From a checkpoint of a small transformer trained on Wikipedia.
Architecture: RMSNorm before each block, rotary positions, untied embeddings.
Training: a variant of Muon for these matrices, 475M tokens, 14665 steps.
MLP neurons of a small language model. Each row is named by its layer, matrix (gate and up: input weights) and neuron, and shows model dimensions 256-383. Each number is 500 + 25 x the weight over its row's rms, rounded and kept within 0 to 999. Numbers have three digits each. A neuron's up and down rows have the sign that makes its largest values positive.
After each neuron's rows, "fires on" lists the tokens most often at its 100 highest values on Wikipedia text that the model never trained on. A number after a token or word is its count.

L8.gate263:511520519466520503507477505512536523466488496545516520465474489485518470460535486491451539504510499498518509488466514494509467480479516473522484486559511501474526501517485477496479473499521532500558513489481471501470527508478511546502506520461472471538479492483443470496484469484485489479541492485518481498483483486502475503506493446463480451540502488558520529485559484447525485463487
L8.up263:513514502513491501471487486484507536465483535490501474520469501522521501469568514488483548511478477550506519497469495481499475492478524474490507477488486496488513527492483508482489470500487488484526525483483476540484526537511460504531506501501483472506440531488468490517509509481474503507524527505535429503459470498522471516517485507481497521563489471517457511508464522483516524456503
fires on: "\n" 38, "\n\n" 36, ". " 23

L4.gate733:511496490487505487494465527490479534496499512550515457521461488489490499483460497458453491514477491488510515510525499529502505537452468486582510484507470516466454506503501490510526505515539505511497502525508508470517509470519517523505518520529522548515515513521518483486504516494507486470488488505494474521558487481497489488466527506468518530476459473495467495495469490504481489449563
L4.up733:526489510457518498547491481503442518492521502503472516537514506537482517500496479473485505518493496546534469503520473550490500480508538488538469473460482477488493520509514503468485500494517519486517461471473519505507552528509464507495550484458466484444508467498478512558471461547520529481503484526534496496464451507489507505490522496482459496519518519470491517467536522506484488493517
fires on: "time " 15, "years " 14, "age " 10, "length " 6, "years" 6, "amount " 6

L5.gate382:530509487481526509478477521523520477388499521530496531483473478455505523504541487458496529502535518459556477538493503497530490495486490493455503518506490538476538510491490490490494471517519509465524506507497481470510482511488502483481504501440481531483500507490516529475516518460521477488551474498504499518495496511470478479501525506495492504561498492511479479503458516445480508503493
L5.up382:506510528483507498482484522468498523453516500523494510500502540463470483511502510536492494467475499501483496534515509474462488487454500498484527480520521553502531456471515480482511459522524477531503486497477491463485517511475552539473498494492475495494474504483459495499531519479518482510568493448515550512496535486476468491503496490464490526532506469476490480468497490466500538494502
fires on: "\n" 53, ". " 26, "\n\n" 11, "back " 4

L5.gate724:502496483524520476499517460506482494495498494516538472488500545524571471495488456478467478464498494527518517485493487494538495479495501521488537518508510518478488525527516471507483495538477501546543490535513462485508470508497515509481493549520488490535471487482503497442484512489490501509575506547476584534524477463454501482516500503534540487473464561487487474498511507478518445516464
L5.up724:473466457501489487542484482429511449522480505536526482474509581508549468481513481527546519482514519533505508539512543490497510478475476483524491535487510490447495478519498533534487510495439471558480514501518455481518483535486476533457505541499474516494454478495515522526516470513515493532525508498493461516527493484484476487497467515500512506497485542488506495496477506499524475546487
fires on: "1 " 24, "1" 9, "ic" 9, "2" 7, "0" 6, ", " 6

L8.gate696:501520482485517474508464473524494487465532460502524530470495507472499482496493467490520471515464498486526494480530496502478504531500521518483507520473482526493488499493516444494535503484499484460484470455445487493463501512520506500516466526527499531492456488470448481487532509512496461519542491488524504514479439496503502481518512475522535525538548487521531479517508517475507514486494
L8.up696:519528533480513516476465513489533484472496448531531480471521495470531468470530484525467507474485475510462517506486530500498479487524498460501512494502503504489475476495480448481481487481507521514574532473499500511538500530494499543458457468463492507545472511449471471509497522561524493486544466504494497540511487518464500466505529485471495462522526450503492504523512479472477503509503
fires on: "\n" 37, "\n\n" 36, ". " 20

L4.gate25:537511485498513493475521540481491479482515506488512496472521478495543534482508519522522545477545532473513519489485466502466477485533502494470479491524480502536497524511486529469499450486496462470497474500497491536511485484451491494462490529515500468456508473499506469487480477507508474509544478460484509503518470487500469468487449492502503534494513502483511475490496494502508498538534
L4.up25:537452523484515532488501499491472487479487489522513498479542543571512485491492535494501476532497559478524512493480494533540497550496457481513512476505527477518527516509497506469479494489469478484526502490489484504493503482506501499457476465490476563460528505479504474531493481528503463498503501509513511512535462501530455443478440484541498494506515497515456486512456531483497499493504
fires on: "| " 87, ": " 13

L8.gate815:490545466529453500500487489467530509492523491476558527463500500500517535487509466538510482519497476502517519498471448495496470477447531515464554467471493516480463512488501511485505520490507491477545475495525474504487490472489541511483456514507485570501497571481494525484511510530498510531495476501491478470536492528481502476489483504457515555527497522500513490542486504478530461535523
L8.up815:540497459487479486477506479500511455521496523509488496493526506555491487486507504493474483460514506466473545494528532538500497528443488479528486509461487523479495505523530517482490497529471494472543471501505492534544492474508468555525463484522469582532463514473482541520520548532485480522519533481476490500500475480477468489514498467512465502506500521487502456489507472481535461514505
fires on: ", " 63, "that " 10, "; " 6

L8.gate320:472508525412508501489470526492483505493505475512490455468496575485497474542514497493459512504469501496508489540513497511497491499498523510476489491469484529509492454461496480488466500453517507509563495475456486539520518496481496521501475513510498509472449458513470486523467494471547495502535510526497448493472484512467482494489456442463463490527510424508492538485469477452473537469488
L8.up320:547473546458529498483494524495556502447485492511554500525500479466522506479481518482532501527498469502502477540479489515496459474482518511509518529496554568516491506484482508496470448480521477479526509494538483514521516531505492514457480528483452533485463511474458547516497484474512489454538487500493454465522470488507498514511492521518517530517519429505469533487475476525534526537470
fires on: "\n\n" 42, "\n" 29, ". " 20, "| " 4

L5.gate988:474478503497491509465489468442500480539508507544485486471522497478489428541506436498482504499486473511488520518500513523499517482521516483494514448486482458473487510531505521493516471480496471482533490507504471525478515480493477479451512490499479518487502519527514508476502529520482525511510466512477508529520463525469475486515490489510525482515482482527493534487500500479507465502507
L5.up988:485512500492474489476506453487471501524461502495476481502483512544523453548485450451519481472512478500492490469530503496472532440498509516465501462446469466517498492518514504514479515522478486498492498505506456453479521498502490493474559487513525538494474477518465548487504522531475504545501454455478522540529488511479445498515508512525514469533479480498498466502505494462486478531490
fires on: ", " 64, "because " 10, "that " 7, "Because " 5

L4.gate712:529534504526510524490501489511540531522537499508486455490522506487510500516508480484471526543473520536514515481474543486464523456478501476502496507522509500531489503461535508518495485507478532514522484528458521501480517473514482482494514511488455510520568494440526480521523522509540507466505492493530503508439520472562484496500456523486500479503512497472488472522522522500535501536481
L4.up712:513488501494533495502502508490467510469486500472525516470496487505521475505493441480553506512556534526487470497524488515441557521508461527522457469522504498498496499484468491499479521476507516505477477465456493509536481484489496483480433495523516465506526475523522465493508514484496499515439479481464507476478468522509470502466482486489456486471473523486517498510497459482566524549488
fires on: "===" 16, "On " 12, "| " 9, "-" 9, ": " 8, "following " 5

L9.gate146:532483530488536497489497453509495528501485505468459478493489518468476488497507474534526526469496509525477502517495492485502512486517515487527505519534429490487511472494544480535527507525553494495499483487494466489512564520465523496499479541466511469529480505513499483517530494496497514501529450484504483523478555518510507484509496440486505534558506517500486483498526488492444523526460
L9.up146:489516532487503513498514504503476507510486511503526455470487482479521500494505502526492497500489488488496498528527485466447486507513555479491496529458545469513452464480497486495516512464538483535508481474520522450491473498471442479511467480530497534509535455454484502481533498500492515522538479497488520500489562507495503479528472495514549506522499540505515465454429496471521444516481
fires on: "." 69, ")." 9, ")" 7, "-" 5

L9.gate120:476509467506476509466502540501488517501493482500534441530555510484521488486504489510499509513518486501470550500498445525467477508507471499486482488517468528493448493485541486519469507496526514496468487491526514506490488512467526505524541460512467513507536512517487468507486489495557521497517533461521535499550504483491472472481515490519483502489472485526503534482516430493502547497473
L9.up120:515475484452463518545509502482508487485502495485497500476498455483480497529546487502472497513532529513514526566525501475462508526502503564486500486518477489523449526480513519494460546515469513502550484533533464494480467474451477471522507483584479460519493465516481492495505513464484510491490507499508489469489506491480494464488510454474474530472511475532491486511478437475514506519505
fires on: "r" 16, "p" 16, "f" 15, "m" 10, "b" 9, "st" 6

L8.gate558:488567478548556539473519530465487481516535523467484502516535536478542481506490478475473519469476494532517519554490506486524494478493540534509476541475479513478501510459478506485529498455515472508532487540491490526466492467557507491459515502481456519500464509505529565474496533534499527503504487525503530422520510510497514491488549479499469511510483468516463494507514463536531525530471
L8.up558:471524500514503520532475492489505487481519521471470481519479476538495481520518492514467483474529505483524474562504490520486539495545479515520517487571495510557523485471533507480504520477489482475520459526501475455543480514517468506525514507524522520478538526479517519500533558547495504467513481494438537440497528484471505518514477508505522505492519489536526473520459525454505485502503
fires on: ") " 21, "the " 19, "; " 9, "| " 7, ", " 7, "eld" 6

L4.gate336:500513503481484493484518499502542475509493501477484509443527475502490514484486499489504531466497492479498519538475541475505488439538517525496510534493521524489529538468477524481516492513505523502496441472519507517512503458479535475526491478508492517508483538528478449515473454505501501494475487470465466492535456515517546503492507492518498512498498495483521509450480506485505523518508
L4.up336:528475509535521471527507468505529495532487467518517519443507562463466497493500479481489498510526529530474536471462458528494504493521519498553503521510476532501514474472470503466505508517495505561444467473510526537517566470495498490475457503543533523501502499507496429514492536510478462505507487502524485468506484498476491488496516497535486558499494484489508475473501513473472502493459
fires on: "I " 17, "of " 11, "'" 11, "H " 6, "to " 6

L8.gate886:512541453498521481532475475506518503478495503510520520496513518537502440531488502467519494490406506486503502490512524514504457499476562488496511541478499506454479538527504495547496526480503518515516448501474478510470549505456468516483442521468494487544472517473483443499501485488513458485548460524538477520475496480475472492512479467477536492530507484486492519501497503516459507485462
L8.up886:524543482514516452480485481538497500474484526504501499484526444526491491541463499454514491509470519470495553528481517491510464468487493482496536527491542506497535531524531462522510464516481494527489513505438482502538471517455472537528471518451511474517469500463449490551531499485462440523551474491505482518468493483486458499483459523505522482534526466477481502471520495509472473472475
fires on: "\n" 53, "\n\n" 36, ". " 11

L9.gate549:492504445476495475510473483491518528522505447508520565515484518459504515506486486557509456474520566510500488520517472518496492523502490500454488515495494494497474519509519451518520506486508491519531495498511472507538449514457519507497490514509486502507510541517509487511497477497511491478486517514501478470516479484461514493488492486502541501488504510501469515580475511524508477492515
L9.up549:523493515471494473463549515492507499500482489532518495549503467507484517488555455522485440465470481519476501490465468512519509478441487529468506503477529518480505469531519505507517538511470556441521480504461508474507494500493525518492522503541487530500532542495536477539549524499538498490488509491562496556479493474486485500510488492497510510499523487514506506476532538490543512506507
fires on: "to " 22, "-" 15, "be " 14, "and " 8, "being " 5

L3.gate540:485513482528469503522503503504472512542486534518484536454546474507485525516541467502492479473512483526492533535474504503463522513468495519463488555522551475483514497487519506490458533451511526496487490517466492502524445475471534488507445501494488519442509492525498499501503489513506515521484525483450498482463501490534511517460511528510475494471492566479507461523487563471491508474478
L3.up540:453474448540502527503490507515536508493509496456492521455487455521488496529495475525516478513481518494519516513453527485479504519513481474476512514507548509537520524488545492477473556477541492460473480501524522537504482459467485476541532513503478505482468512522470500534491478501489496520486513498476507502473517506507467528487529511503498465500502503442459471489494493457508514477495
fires on: ")" 24, "said " 8, "±% " 8, "Regular " 6, "Other " 6

L8.gate141:548435471502500465460531528524542515454493449489522511499489495513477477503482536507529490468519523505480484440508509534521487525488492525517476481507489483497490492522507524537512480448544509498570517549518477553530513517510529478481456468499499491544486495482522468532525470504476486525498498485485489482512549500500502529510524470539521453473469492491493526477471498503521500510490
L8.up141:485471466485487488483473530561518457520504486492508498510503483469499485512503493462515509489482487500516458498520483509487510499512453525504513506493495527515507523506519509474538453500522489516488494511507463538516557510548495510533464501514504532500503523506509477508501452467500494521493515439527471504458477502482464507459478467476515513504482438504459511492492517500512500524506
fires on: "in " 28, "of " 14, "| " 11, "to " 11, ", " 6

L9.gate816:488470494506511520509532525481523498500550523436482486519486487481491531502519537450519509499515488504476512494478473490525482495481522552480469531512503504478457467472526459535525506486486514483514544507555496525503479471496489491543519492490448483516504549486460495512461524499490482512479510449493510496497563481491491496519475517504521488542491471446482516526513506552530485540497
L9.up816:499507525512472550539542547509499526539525526484439512491487449496485510555488488481533497460505488503526462449484511485509510482430508509481482507532464520509476506475539472509515529508492507516515498455536508537480520451473487502528468461517488518495516529490501455529502503493464487485507497503481458468494511497480489516465527513461499504504469483498479513462476496525511530509480
fires on: "to " 50, "not " 8

L8.gate213:535516560507470512463495509465505521490466456476489489517488515493516463509472487479531515485499479535515480508484523528513523477494474478530482460493532499490465496490499499497513514517515514500553523511473503499527535512512506486498486496538487522517479515493523534484443538499523495495547471491501469456492511507475541435500464530457523505483523483523527483462508470525429518475513
L8.up213:523508512502486500463515482493545493521475464508496472498464487497471477484520477530525528505505567495511488516472492537534503476499497515535505507455484526445503495457521497509524480478496530429545506470463503528480504439473514503484470523511477471511532491460470517504464510481479509475501530504470489505462502481487522451542495502503471488510538467561447473495464489532476522477507
fires on: "the " 15, "at " 12, ", " 11, "and " 10, "in " 8, "l" 5

L3.gate717:492483472478465476488495534533490481500508484477517483500497485505578488478500501487524467513500485453506474493495526499517495493474489515526560523464522459493526550479460464519501523504474510465494466547559459533517518504483504492525516564535539499492488492485521553500469468495496505521527450478532515538485454517500519534490479478520474470507554519495504521498458479479485494522519
L3.up717:484526469502481473545484464498520476529513507499480516474520515483522498487503518466509528500492473482510472489520462475484505458511496494513512520530494438462471488496484503495464472528512557483557492553450482471488543487457481511504465506494541537493497459478534517483497470526499524554513493534462567514521492517515488493561484511484480495572486549527497493514456437518508469492521
fires on: "it " 48, "ody" 4

L8.gate902:503469473527516494477511490500510488494515460517485510529468476455516474513448465519490458519474490509508501545526480467458521439492493493458496541514487491533550528516518480482516508484491463502509485541538492504471501509479476529494526507492491503488490492497500526475504508484503530552489514502499506494472523480498503522497511479517502475477432553497486510491529472491483523537484
L8.up902:450505474499516515484518450502509544487452526470486521487504474471491523491525495485515510531461479497540491532502503528535487505520497516527516512536521517496486517465485512506489512481501505498535567538474482543493474513533534497520485514540495504548472496440491509520497517492485490480500500488491478483512493529508473526524484514535546483520475498506564503513473491531525520508500
fires on: "| " 29, "|" 14, "(" 10, "November " 10, "was " 7, "July " 4

L8.gate665:480459520541477525497497495479530519495495494496491509509514502521486463518532436481502499557499507457496487490483514485527470533470521533495521490494468493523485503496533487482485549529486529536500519522528482510481492517522497468490517499456468537528477488508515505524464519466514507497518489509525483504519488504449463523538471495495455493528485510463500479473485478484515499504492
L8.up665:492504492524458512491504511455523443534506498530495504480480489515478452498528507529540528458522501480482467482476522469543459490503456509527503547449480522482485525481518474491524545506488521513539536492514460457508502464501502493532481526514494503488505498518503576474502520494525427490494514492506470547496483519489477506512466508473481478509512519506552507459508523518506479493508
fires on: "as " 22, "and " 21, ", " 11, "but " 10

L8.gate313:467570499482516489490489508549501466510495532498508489441509461502529493499479508460541500532446480476477497501543525509529455504514545507534508475484508504501552525518483499536491507543470531499511449509532527479488521523477529502517441507527483515479468491507529505512474491511487529558485465482500472523480479459525503473507439496482448473503502516548528488505539499472482534504470
L8.up313:490488570483517521483518519502459540520499516525489485520507480498541458504505491492490495517516548524506518479492505514473471473483502501504448505486530518511479489526454491492482455552475529488556504520500496511487495454505528490490532502505460481503492455475545507515486496485449525476480506531537494509475490501531455471527498507546478520500490447526542527520486482481466497497507
fires on: "his " 33, "- " 8, "===" 6, "| " 6, "s " 4, "201" 4

L9.gate739:552538492502521488525509510555510511500518482509501484495486586486443486469542507483486476514507496507495519509475477459532467468484499535474520474524488465526494535509476526552501506506544492488575515488548517500454486484494493504507545523479484521457499531485502479484520494519495540518491488516458501497476489490520448491501462500494525462496504541527512550501483489532453500438529
L9.up739:520502507496493572444481525500526478521527481487513476515509492522489480520545502532480506469498492484474508469528535526533507504498537516500457523524473454515454509488542515478514483466489521529527498474478508559527519521482505522562475506525482513480523532507500490504457502509486492475478463521526496546497496525471500485506490468490531463521515489522461451505480490486487431482510
fires on: "and " 65, ", " 16

L8.gate104:491451502522505507512487516518460490535511494501492505479531521518562517441486524476491510541482545513457517468511527464466510493497468541534516491501510526490535534478489514468489449509500480488509498510536515477541530502508504496492513482505477505483490529503529533435490498538539515536531530461496553481503570532492498536500522482442517496524484492509507527498509452482470530509475
L8.up104:478500513510514472539522478482510435508532527495489499458470467425508528540551459504459450512519523472482469550518486486502498491474485483498520520496501477509493496504518505489506522500484463496519527521475472486504540486501526455513522516547483541518490516502537489470479502485483532478472508480563512475522540511476482461480509534494500496510501509506560507481500491504490478519499
fires on: "| " 58, "the " 14, "for " 9, "with " 6

L8.gate79:475474517486507463481497536547555501465512466514491489480496444491467510523477508508528494527490470534520514516497502513495438519454497488528522533513527490468513488478526478474525490510489479487546472510511491525480542512476521474522453521555498466474533504494473505479488497503520505466565494467542511474504499484474518476483508504497534485446506481513481524481469525501487536528465
L8.up79:506455516540532523509474540525511513493467476522541488525464485466532445480509525477488501498446540531507497488432490545518523503504511501543494514522548544496484485493497509520532464506512522504532537453496487553492530527454513457491470502546491510497530530502549497544517508486483524507536533502482487506530469497427490482484512490510496503515472500515475522475497521537485505473477
fires on: ", " 18, "and " 17, "to " 14, "in " 8, "through " 7, "of " 6

L4.gate871:522458457511529502477476476486478485472495498510525528514452496483481519513486482493497487496460495462549509467463500533462492519516517492492460504558504499539499520553529493472486469500552517525515488505533493536535474495421474514470523547456505475514547502493500495467528507443512481479505457507521511481500520500557495491472514509520505407479463521516493482501530495480474483487494
L4.up871:522459512462536504495485513445516536495500479496470572447507497508546526476487504504556493550514523485537484456487510525517462514465487497496485505554541523482480501514509485500536506524528516533497475523478466517522535489498546478455520513496528524520504474501499499447493486486480449524473487458466493501448558537549482510495448495525473465464532527493501500549484507503525513495518
fires on: "| " 52, "first " 5, "as" 4

L3.gate691:506492509523515523480511450488484488459506519485501478507497502496514483534502479495503498482529524498511512520499485533506476542504527508491464501538517506524536510490483453488486522535542514466492482479481483493488507478504513500494477505477465470524521502492456470540480524500530479501513494532473508483486496503470525496510506514493509547476518492467504496503485481496500546489537
L3.up691:485474500486530453494503456507468479469479479461504496485477501510451496541481513516482504480529511506509454534502460542472501542515483490500492499533489492521512513505534480489488510528512495519529495488455523474469497485490507506495515513455481471504480521507493513473465480517549460521548511500480491487479502481498493501514492538497506521455521541503515480519478503463513515484501
fires on: "t" 18, "=" 15, "was " 15, "is " 9, "ish" 6, "s" 5

L9.gate800:517497530499505527542488522473525431474525512494504448491512487519496540488521504505527535508496522502533467526525480473504515516524517514464527517510508526505503511467534486505541491523468486462501513507535550472502483461479524524498487473504530498512482580501525503485483531490496502485520500538534544498488498509520513506541526486455472519485478464527538499525496526522490494500486
L9.up800:456514497498551506490513499461506508516530514474518464495440475522490507460491531523521513499488483548457433528473509451511512457507496494521480510503512541493532517460491491518484507496503504484460516508505523470498465484465490542476515469498523512540498543509496502489492490478529511485545471555491476519455483487525527516542517512483503518523425478475496469498491524492481493427503
fires on: "\n\n" 41, "| " 11, "- " 8, "s" 4, "er" 4

L9.gate108:512507507500523478508481492496558528498525487480549541487511513496483528501552507495478497519498488525505505482496525505543479485513536526512494505523496470447453492492536484489563532498506527466540498507463524463499461486534550538494512525524459471541496519494511509509501459477512508488525492516482513468544561494508489495513555515463539488461507471520512482511471495512511517560527
L9.up108:485499540547497505514513492537501513461449479503521528506499530526520505499475491461555455554500466494479480508478492520489511519469489506496482514480492483503504510514532527496542491484494492495574498493525485495495515492490498453522511450465486452517504499490539527511508505524496511459485520494520476495489481482484477506506503516491522478514502486498514556492466474513524472550463
fires on: ", " 63, "and " 17, "of " 5

L8.gate8:516529509552534484559499485519508486464536468497508523512518487505458516494449497462483517510527514536502499527507509494499444497513512529504484486521528491540454480529537500479522467491510483482473502494524529476564542551520485503514502519519491525483452530535524497507526534520519524509533478507549491472551484477483496466526502514501520466491521517478510502549473516484471520480437
L8.up8:497508508514511516519472473485497509505469498536532521537465525510490509493491508529499519522501512458481503500539483493516534497528471502485492515488462542488512491446491491473488501467490501526517456533508497499457488462495501487477524487503511464524496502514483480501475488504496502491511535538465506512489467483516470477495517493462495533535471448511455489483467486503499481506486
fires on: "\n\n" 28, "| " 19, "as " 19, ": " 7, "- " 5, "• " 5

L5.gate798:485518526496532464476456523514545485469455486523473422493507537476482503489512481513481481496453549482497512512491511503435517516496475508466522538494515497504512516474514457529516514498524459518527477518495511517489482506448475539502497499510536489567474528522504507509507489497516527460511474494478486501495482506506495493525543463503530519511501480521470494522476503488523526495486
L5.up798:521498519494475513478460489492484475469496549491507477469554550489495524492488529517491504496514501464518519496472502489504501542523474437487498519535479490545503511500486501486461453483480527494468505511481460444512514483544523476530475504498498476527551534433481492543506529488507526516465511488504472500476478499501515485522446476485568507511494484538519480455509510468502499495534
fires on: "more " 25, "less " 11, "higher " 9, "much " 5, "too " 4, "| " 4

L3.gate259:525476492507489502518536503503497514531526522463490490523509526517497474515515483487477492500487490489526466462510507517465542503496515498464463540581496496483527509501489494521539489482490513487539541555496498413513524487491499490471513500465521504526550467489518506536491475515510489549503484484481498517484524506492493517519501493555513489500527514494535518479532481520479473524482
L3.up259:467468496454509491502495487496463500538537537435458504523518479520475560544525476523456469496513485518526481486515503523472479497512510548521495429517516491461510517505463529516515487516547515454478511516529468474482535530512507476509547490445541489525541471498539481537503503500502542510559508527477466510479501486472477526492512523542495500497514521467503507505554504518520488507510
fires on: "of " 12, "there " 9, "for " 9, "on " 8, "to " 8, "way " 6

L3.gate437:506519516463546572538464538533490478501498525520504508466522518546466505473490524472482519504467472523509481444485470568520504487486497475493516528500490492484471499532507456528469502503494471518521454483496537504501509509490523533538471529514495512472524487521482500462493520490456472517462484541508514431458505508445533455511538461517462483466475469506496466548487478473512469514462
L3.up437:519492514499508522516490501484505506540533479516508518472515521465518524487478487483479475508490504504475474499513484552510480457439496480523481508490486483497479438558494487508480485472541545493553522524546498484519504484511525503525510516469501478444523555507478503498475531471454490468501547525507519452529492541487529490483496473529454569495524479468525508481515495542501492483502
fires on: "- " 27, "\n\n" 23, "201" 8, "196" 7, "202" 5, "her " 4

L3.gate934:505502500516496550478519493538539532517524483498554528499535537493483480485497527537478518475471498557478521477503514491519537504481514488499475490504540475487466546518486528518501491493523464509535526496509518516552487481493514540510535479501498513468501516531448446518520500486537493419505523495557461510512465510497464528532530479470493491479500499492519491494461483498467534500540
L3.up934:462506456465528490538528508524502481513525490497497496475538513477516460483467508553504447486468536557510518505535521551473495476541490477520537492425464527481500513531497511524498498459482555506515520494514516454475514518486506520495454482513538511472512508460519468536502471516481502521469548472558506516499527438548500497523482484513476519470513481484533488506560513506518507517493
fires on: "to " 57, "and " 24, "of " 8, "two " 4

L4.gate263:489499498490519455507500511523526526483511501546455488513555494499491455526502510505477500497481534498526501526493539442499519475520510515465502518487455509519525458479473459501502515504528499484511488478429454513520491472528514552537521492507489493525494539493517437511529487486555489493458531521490518522471517512470516486472505484509517508525550519489525506518519504478502452507496
L4.up263:509516476501514445457484479485517514545478513513540484493519474506536508516494490542515463505501529491532535498487515497498473512495537497500470553523485525531494482461415501511486512487505488425469498480521457500539476478502531486518496494490473516517491551516547489529481463478519490504488511519490481470488501475498514502516491516510517491509530477488472495499494485508511468496514
fires on: "to " 41, "| " 26, "-" 7

L8.gate154:528420500484475520488489501474500510485541527484491504497505484477499497508528503515477510520440498487495507505497498485498500485481451443541524506485519461513467517491533500498495495485486515483520478510527459443496511495521440543523491483471469467468519514464492505486526528538471503453514522443538450481471512485505452525527525461472533478493475538504509509478498490533471458487457
L8.up154:505464485478483502489507531438510496501444536446463552484525480509539495486527511474466502528520451501466482541519482464542503467482529491498509489459462493480478493490514500495556501505511498498493500513492474503501521488490491478543494483479527541495490522515510496476498500498470520533532480506511480466472527497486465507441476492526513539497483527506545487525487469489498486502506
fires on: "the " 36, "The " 30, "| " 28

L2.gate340:494542538512476456484512494544474543489455477494541445521500472501516482509473523526435485479496489522494524552467514469513526472504508526480482496465511493500480505523504470517496450494502523494514455521476477504505498509564489466510488462510514504493483495516503434526501495539503512502528510511509515482494535511524507476508498483468469491510490508487504551478496486487503471454474
L2.up340:491493516453458504497516539528531485484493471532489494466514518523513518527496526507504530507501515498488538499453525505525503486471500457504490524529515495486504497502520520511525502508549471488526538519509507500524483503512504494503503483530491493487452508508501518517517456468501469526520515506482525518478494511485496529538492498521487493505477513547491485450513441494510506475479
fires on: "City " 15, "local " 13, "public " 11, "government " 10, "Public " 7, "executive " 6

L8.gate974:469525449489516517541542480491492505505533505509508557499492485477489521500489476496525521470541475529549499501492467502500489473478511453528498493521472490510558499518511533535472535509515502500532474495488466507480509478482523505484507530496445499470467533569477489496487486440494522482516509530453484461493524498502482526579448493494486542503514509497497494493530530459484530476489
L8.up974:584519478528542502497502431512507495519555529511487548484532521494505536529461508465467513470509462506480509511526522487511491488478482476522489515525525505510498500491502516510500538499486482500504487485500503505481513498502475496505526486485477539475491504503501482485476496515480500462499540455482520495508487507502533493504515499523537494508517529504490517480466483490530506530478
fires on: "| " 40, "; " 8, "set " 4

L8.gate706:494523553531496489535531492523504478528504515498498484482507493526480481477515500471527473505509497525513496469500493497535481483554484483474490499528507495550505440530499475485537528534527472518466480460490514528494513501515472481505444520492490496526495568471494466531468490549515507490555448479454512478519514474506482494491457497499516516504499506446485539537489551516533522459490
L8.up706:542458459506540492519512534487460519516510506522522503471473472508528514536484501524495485516491491466520490462464483488495461450481540510496442426521500509522528501499503451486504484491526503486498531472490507441488509483482511511521455502509508508502525524535517474531497492455515493515483493486569573463460539515443495545488515468480547519516495519491477534464492478490505500458506
fires on: "–" 37, "to " 17, "– " 9, "not " 8

L9.gate155:490491445522549502537479518530468544515493548489494494507474519518524532463545473489478498462503481503534490471506494480460499524518528529468510543491500486524466438472511502517500484459515503468483497481505498527537498475509501522482477507509525482523479473504525496533492536529469492507497506445474482507497544446512523504471530480534538516512497488464517539530533498497548510497467
L9.up155:506461535499516483503488510496496507481517461478496476516471503498496462499488485527541501492490517533513489491468535489493455479520471520461466532546521488507539494482497491539503511512491510515516511484491494494458478524487522489449507473520547466472465482520530441500553503513486486508477526523525514517480498520512474477470555506496497498472508488457464462464480477501481512507517
fires on: "for " 60, "to " 7, "received " 4

L8.gate853:500492467489468533504508503494474489498500521489507506457521508497479500555469512498487495493508466503515504564505516531494525489536468519497469498470485484510498492488530460491499521510501509496537485502509486492528498501495457480512530496505467487485498507487494477505503525545502496499538497506473496482502477500530529463538551480501520467539507535546540458488453466538480494495515
L8.up853:502481469461463563493460496462529530477487529517520516499494504517472529524494529452474529449524462506520486527432521499507509514504487485504472506485530476502513534540505522467514510469506510546487474489523507460466535547540471520490496452505507466470513516532574540485456495546521484476538481458493503478507460460534518481478489476496512525489487470502523528524461501514504442525553
fires on: "(" 50, "and " 14, "4" 11, "the " 5

L4.gate927:551472489464541507508493501478494468503499500506518531482503509471530489514496550506521474448500487499537502485527516490521464549512523519501515494480485517516498515511512457503512483491540531510513483469503465495502475499534499499463468501487538519470470505512456466526525477491466485501517488472467549451507521525498511451533494506468432508528471506537487508493478477547473503504512
L4.up927:464516479507494494512508529534465491497520541473505538494483537508437501489507507466519524481533479509523484534481524517523506533471451506487461478480522497498488509499509498486513508454469511502570473504475538500493487532532538501503476492478480520523499474483470490505498515517528447532496461525513493508462507514471507484480493511485492538495500437483517479492466483502486521504505
fires on: "is " 36, "was " 26, "and " 16, "it " 5, "(" 4

L8.gate358:501504485464497497484473486476515509475517507532540492494465476493511529493521531505497538484474533480449491470497528465519517455510473488523491502507495499491466495527498497564491496491501517468526483496485520537536517513423504495520515480488445494537546556522512509534467482477514489554537522521479504485474510522514442485491497474501507508506486453523515532457505498467482495486502
L8.up358:515468516487514487512486523538547490466510465472515506506457493529483494480483529483549514567532530500505519488488501478514502516502479487498485494489550473480522529479511504549495464465520427488538496538473475499506517439507512493458496502452466444507479506476493528478512510496500477508536578465531479476470492540520512519481476470498498493503521475519498508473505506476482521525489
fires on: "\n" 30, "\n\n" 9, ". " 9, ": " 5, ", " 5